Part of a small language model's weights.
Architecture: RMSNorm before each block, rotary positions, no biases in attention or MLP, untied embeddings.
Training: 886M tokens, 6763 steps.
MLP neurons of a small language model. Each row is named by its layer, matrix (gate and up: input weights; down: output weights) and neuron, and shows model dimensions 96-287. Each number is 128 + 32 x the weight over its row's rms, rounded and kept within 0 to 255. Numbers have three digits each. A neuron's up and down rows have the sign that makes its largest values positive.
After each neuron's rows, "fires on" lists the tokens most often at its 100 highest values on Wikipedia text that the model never trained on; "fires before" lists the tokens most often just after its 100 highest values on Wikipedia text that the model never trained on.

L2.gate1177:125115139132169103115173089150155144132145079118138170097128108156191097096121098146134138058160160127132176180158090134107166101147127140166087105098136137116164144117214082082179120140094066081051119124114125163152141119111162084097125114114165108231148162150128086158142148136127106122103140146146104155112093121110092157178135153140080160118103143161110134163129121150108110150121191130112078146136171102218194126101092135155144137051139184140082107137163086140160128153108160137192109170128125103176130120100133124093147117180177116138105148068159135135120121077083114176
L2.up1177:115121201066144174220120068129146030111125133143114106120130115133129148157107123116123124138130155092104130173105149108112108068130117150145114139126117090199121128117073147091094143155110092208140136152129108130136086094097090172146150084164188107115107125142159143124116105118138132124101210086181095181191098108086138106072149089137137091211128141115145114107147112134166097085093158056117117166143067127107146119167148158083133070138093083131096074181209122140139165129154131128131103162108117158177122103141148175087120136185137111127117137094093141157144093105048130132
L2.down1177:111188102158140132102098063154140162188173150127126200176179106084125154126134078193130096169134175116124158129137088124179142184073163077077144089148111102156124083111163117151110145174139150145119064128172202104060112114091086156137111151086129191071134184126160081131061098149064104154087120111092131173123144240138105153126109180104134150096069180148160135113181124113173165150119069131145123128133096088148141146109179156124075127172124139115135211095043090103156142165156143132112153139142122167112144116134149141175139101086138135104102100096140127048130160123144165140
fires on: "==", " ==", "is", "===", "ation"
fires before: "\n", "il", "=="

L4.gate1622:168099132213178115155174196145154081182128121144110144187113045139141113157191077156140118149093106142120153152106184117128167126146119096192117139102145140141112149197176139054098125130132105070166109134107112176096148138104126145172182175121082144111168084118122123133124161088123176131075172153166116132101121114135137115105112048086139108157098112167102130145163116131127104152117176063107140139189164180165004151150116072133144167088154128098129166163120170138163117128129134185109067159137096092135128160127134161107101115153111144180093111175128110137099168071081159104
L4.up1622:165151036130095148154152125177131099134131138158124114159103106112116118165121162127175083061105081097171162134131155173127149081136158131141106099096130107110088119144100124087049081164119144092123152156152110071112128109110128182142108141157079162119106155114139087158095140153106149135126189148148173173143116139118141123156128133073110137107111135105057143135083132152159116176070140108116116146153147140089099162188138111116130133097151178175165161148154136140154172122177147141148065112145146130131151131103065152112099075097194139158099117159141109131118117070126088087
L4.down1622:103121063184096111125127083156115088176126169070148152109125141107158139123169146087072090044113135145136143215122135129118180109056112190140111044129113131105119185062118150132121137166097175102125115142135136096100112114127189102129075147157101072101106148098088147119129152174151152122129162126124190159116130089137140088166128208130134164161149168104152138152083170106064151124108122152118113138127053087129152169106162147090124077144132155166120129077145113112087108141120120104199155117096125121083148127066153138043156113177143111118186173130114135132117130143136155166
fires on: "s", " season", " years", " day", " century"
fires before: ",", ".", "s", " in"

L2.gate820:148110114188109161152141105109105143120097073114155132112125187153155152155189149113154107092138205106167114107119159086140149118173054106159135116113125077200105076096149143136115091120132143115128192143071122139170072089076076108188170119139087113136167092184141150142126172109161166152143161135108114150194123098126079093093180127085152148126147088155100067160123128103121141112126124095124132160131117146115089137180139114154209103145072103131151100176105187035101119140131091134138093192125139096115130158159103146143091158128139134111146102145151146185114147050083133187
L2.up820:167104135122117156098111149130121081088117118142148155106108145181115103070114084119154077116157134127126149133101112127061122123229094172151151156152192131131157073149069159167065093192193124110133129080135139118135138115190184142081190142130205138130105154124160171106078103112131112177141147096134137104132142161151193118114114138109127119082152126083169127093167144152131141126069130127103109146139115162105090147151121139120131094122194197100104138145118171131126150126125144136089116074100053144113074197126115129156158135100151118109092145137126096141135138125143179165
L2.down820:132091156125097130114094159124153115108103207179155086158105111139096082101133137159115117157125064163105099167114150190123138200090165085078116153096140108135093114182070061205166186122141085104171136140143112131163158106116097092118162115115117095123077137144109147162048182103126123105126089108137208117117172204126191121129099115141161163104139125129142151147143166140153102133110158153135173154169156168126090079122102142051109192128095150155152182047158099133112132133121122090122159074102115146073120119146195060101133167115109102125206118070119105100183156120137144102
fires on: "=="
fires before: "\n"

L4.gate1530:109113107149107136157145091218119100123152119139190100151128138105180208111142138140201160099140177097082146145115111132061093147100165120144106096151127151163172125146111178174094165094112102110132089141141141142134142121133122104104106092111112141188137136133127091096100155150115164133092205132114156095126158120170115070150112098165165166152142108116075140115142098161120118122120112190084094102130053130192167077126120116182136086117125101139109134077095172096068130145160131159145101147154174099184106201201117109065126109139158116138101129123100068107137082043108129173
L4.up1530:148128133125198127132152146072111132111037175090160114118122084053186137137119098111119166093163097121131131110112105101120185132162079138108154130154070099142120126131155154087162121160149168071103174209118071137097137118162136152126180132178126157101076066122126147086114113088132105109069060154112140158150137156188145080087103114125156153082169107116151063153180135090107127117090121122152070133123112100095131159135156074092180142141147085093128199066125158164131128157112085131084105146077187101129107119095126120103106150095129135172156136098107131153147101170176163112
L4.down1530:110168088115184127143110179131140172141074156131139097099075089129143115146120072037103124143152040126148153111087123176155119111099135112154124102088155167158118109164142108124090072195122174180137080128118143116130079142138140141057143097085072138159159133120167150184167132114117148106105077153107132078155090093173135180130111098116120122138051113094109172148126130129140131205112175137146168155148205091132171102160157124179142128165170177098089146150131138158135120125138104114084074122057160119067105110098067104120132087145146110158116184150130136096130153131098172145
fires on: "at", "ed", "e"
fires before: "form", "in", "ish", "en"

L4.gate655:190118149111141103105124083132080082153093087125205113165213107147119146163160130144169141149097083110104069128158100163149143145138170174117149115130108142098064166114098111103150133097131118124069120141149104144141171190083113109128167080107169172144155088092122078119120179085123103208083115139178104075109160156117205152159139082135107131146180049108086091097151093136101126101153155077187094135166098116149108151183091089151130128129106128130107173133122127131134166179147125131135154111125134047150144113122163197112078137105158116121084077118128186112111158099100131197
L4.up655:120135070119111179156135144098179110134122141165166127075103171131086141152120083156128156122133095107092132184133054128153095100133171096136079154125117164155128117236122104146099190156118175107040146198119118164087157144206159115152152167148182142191147054148084102128146168194108115167160066154087163137158093134122155116156138129139173132090126112167112099145174088195092168126128133143170163114125092177090142088074107122126125126092154111146101135133126124154157095110153152142119120114190078106162135156111068083160091089160131111070126109137125174111141149087182126125
L4.down655:077145085155144137190130139105077126107118086205158120103094126170098148082096137126110122139121129104167139139106057131141148187156192130095102165174113133117120118138085079138084147092100154093162118117115179107080127143097093083098109135089156166135136072146137099188120174127129076082129131133148101146098087182130141142066196090168140169077186138111066188164162108165134056117142126112103140112123102136144157123129145120127128120138161132147119133138186146075126182082132155114077092146054129119131157067132194083105135096107133115147152087150088076102130149085199173142
fires on: "ch", "at", "um", "av", "ev", "am"
fires before: "d", "form", "in", "e", "es", "os"

L2.gate566:130093150136130126145151135162187135143092166177167165060044103153070084191158058175133123119125164127125130114137119159185125081130168164172175161129119075127119120116162179126170119151212102138157176136120157130143134124129128101139085189106170094149178137117066135119162159104100108194176124164123103135158141159154132134156137125122150102155110169118177142150153097173102106127119137111068118102125119127175142119132118098167121140197064102164078130135135144166124142135127126152115165088153078109188113095129102103113111138139087119130096157126142104114127133177075119132
L2.up566:120128145109117154148149127134131122090066108099153112163135160205124122110138068113096099127131142141159108124115102131057149127129119158099148145164131067163152141150148148116084116117123052141087148139148139088120119124174104167122153085107097114138106172165146127167092124162128079172081169120207081063181169126104102184112134193127094118139164105152100107128170114173140137154135154111156119126129137151145070072126166127122166162085094119145088184175105137093135118161127101149147078138129164084129158155151108069125137101191053083032108129082190140099098136139113056127
L2.down566:129203130127138112122140070139120098131124128106142156156139107074052145090080103000124112113170087167158107191157177116147100131134088131080107121157138120113114113173128068067167087122136135127144154140151125108126117150166180137173102120158131141095131156075137128147104151152129053096071089109054089113116111158117138172164138120119092138151116120187162145155161096149125088103104107094133133149096090071073084203180163125191153118120097155106128173165149124102104143115128107130130116167206132102098119121105211164136131098092156119114130066103087114088114130150174130144
fires on: " ==", "==", "American", "born"
fires before: "\n", " football"

L4.gate696:171131160144147124124118110152069132084124101101149143146148141133111152115062078181102107191111166161166122157090134104069143129144139146154120121154104116143111091140095111185142074190139100175082108167062150153161129129165117186178181116099124175150179113163110121138140109158139182139102143109144169129159161159117147070096111100183128102077111133133153132085088131138154180111190139068180170079143155140127091121175111139171107136096168135100124136120090204131137163119154140107091152147092166087132075124115189136090154189193133167099113173061140145128127190121129107118
L4.up696:158177122154117080119103133193093072168147144135149163156064114174139133159175115133144168177169083119171120106132092165135222120098116163086182123124101109224155166190122141158104125157167164081090113099114137129167095129159137134190136104164078154145118095127109142092120110109130127192112180108106168139129147127144152148135136126123067131156071109119189167093170144107152120109127151105184111113130118155133139167156132164133154142072091129170116109125192152209188096108089112161062151101142134148204176164182148106080182175146143176075120157108162090063101176165175136095
L4.down696:138178125109120142121148101089094064114117148125087070137103120107184118138134103080157177138144108122128156150096097127136128088155112149136132086115116218141124212128119104155170116161115179104138137169134155140136179058119085162130158160130063207067134108112142136165109069109159169135121149157107052117138157104139135116082173110155100189138101137112157108169105151123109165141095120050161119050063138084081150131110171180096087105158094120090146122066113119089115117136118129138134097104122100121157112099067092156110152155198145131130126122107100068145192136148151143118
fires on: "s", "es", "ts", "ings", "ets"
fires before: ".", ",", " and", " in", " of", " to"

L4.gate381:183120144140139155155164153115184127038072083148116167081034119117181117075108104114123148094114113166125150204061124152131132215098132114094126129131150115124121069169134115128135133128155091090163112175059119145124133150183036140092144097147109099125064103148117135090076157123087127165125159052124138163141121143118181132089119075095176127145122156114147113069144124180133121158173106139168161172180141194090136068172100138160137092100127077088088116075111114158176108088144085162148172131126100144164115107147095099084130143162118147111149126094164099140133132117184077155
L4.up381:159151127164124126091169161095140095092141126171098082182103114083180085053123108134152139089094166106137146152158126147108191111140136188140160138106144136147090132124207068127119103151168133161125145123075126118165173156112117185128151102146195122128148085107055139159160136123117145121168165121128100176100137106089136107083072111168147142138134197124090089123079110156172130102072095073068178132094135103163126100146134132125065111127155093141110142150163142185188157101137128112221153082114070155088066079106107104079154147177078096087160149160157123113186125071164120198
L4.down381:103149106109121065131147133136148104144132061103126124158153138133118123141179136112147185081166135153078120105163129188135123177128107153122154083179162125149159124128109134139140126132132160097157123097085152090209117117080139146048134099140101130193144144117127085122120132122146147143099154109108113095109160096156142148117144106106101143111126101082142146108156085125133146079185109135142141120145098135129170088149158115142105111161121119139108176077136139124180126139167149150177149137167137185123089175141147116130093177126145108109123106128100141108190141076108121152
fires on: ")", "ep", "ra", "por", "epend", "qu"
fires before: "\n", "ar", "ation", "ence"

L2.gate44:161157127120162135095144079077085163081175120133109163108158105063115169114125139122154114103096138137105081120166069123220101101175070119143072118174075165162131089148120117090139190180103114089107145225096144099130183141120126112137120109247194104128180116104081112182133176096114052185123125114080111166154099149177129134189084152124130151155124153166155080137199109156088135120138165150151107113184141117185112108084124060174170152068149158136118116148083122155172082084111182129115107150150120099104154148169108156084122124172083122109136124157140156125143129153119114153
L2.up44:115129106138111158114167127168131109110110167121148108174109188159108109099137090117098168062120115113118117148073164193112143144141144148080200068110139084109151103116205149138148099106083123148143090168107130201111131146151142149065150112131127190129133110156149092135130157133137118088136137104141170137137126140116192103096120087144119116109171114158170078142124130100108181165119138113190147132164114142070153129172164153137141128115118133128124168115106143114145128138195091148103133089091103154093119104100114116098118103081160147145182120133156094114126095108100069157
L2.down44:117136077177117117148113136143131140133093114125088073112101164081147108112159157088117147126109128056097167115118119117138130162080112130107153081121152126143118093115152095082136086150080107127193129144115136150106142156104156158098173095088116153109134172108091149135120136151066148149146076105127157073146120076126137134124162126102125113125128209150203102148076071085128083116108146063151135119121124082157153103179173140187136183121173165147144159177138150166160188128121168146121176100113106152048142099063118130119125119115126153118092176094117094136111108084155095066
fires on: "at", "ust", "l"
fires before: "form", "ural", "in", "ist"

L4.gate348:108095143124178138094152096110174094131127157120173105151083103143065111104123098143080130120121078144103157154121137088118139166112098162135116206113155143121139141165173085107147122131145107105137137166109119135119116119126110107159151153125168105137103179101093186177150114164118084202176142119192215083151095121103108091142118116136178148127134112135061075143195120123112116125166117177131137132125165132166158143155077153102159186155115138176063135150110182093060096137133089103180106145137123134132147153204177146136074112137118053106080068131113110188185179146059161153
L4.up348:121079069197121119130149155122161160168099098162123106137137159178159122098081142152210085109140153110123129129130097097154162114174122143134099130129183106091088114098107117170138098155181100165143217163127108137103167136173071211088130096092127104153107098102106146152129156116098155106067126125105125143141157165177179153111108215163165141071121105084173054089140152131155107080114112108159140103113081168134082171156160127176168121107121139137147099152148112142130115163146166156095144061078105132127059211107104152096127087100096113100092166145129073112081083112149153124
L4.down348:099148120110150112110133136103153088181104145144153069140143111127095106057110087051134168150141105107104143188155159102143160182173128134131101160110180107133129152185119115150140146137123123096131170160109085124086135137123110143116112134118157079149089163108079124154125163135122087115131106144177215114167103160148118086121143126094154125171084107087144117160168128165078146094106145177176159148127152098085165076149094125144152137194077135041195077078096130124097095155111105128084123117129124101137147141216091123155076156150126136161100094102093146155180183140098111187
fires on: "==", " =="
fires before: "\n"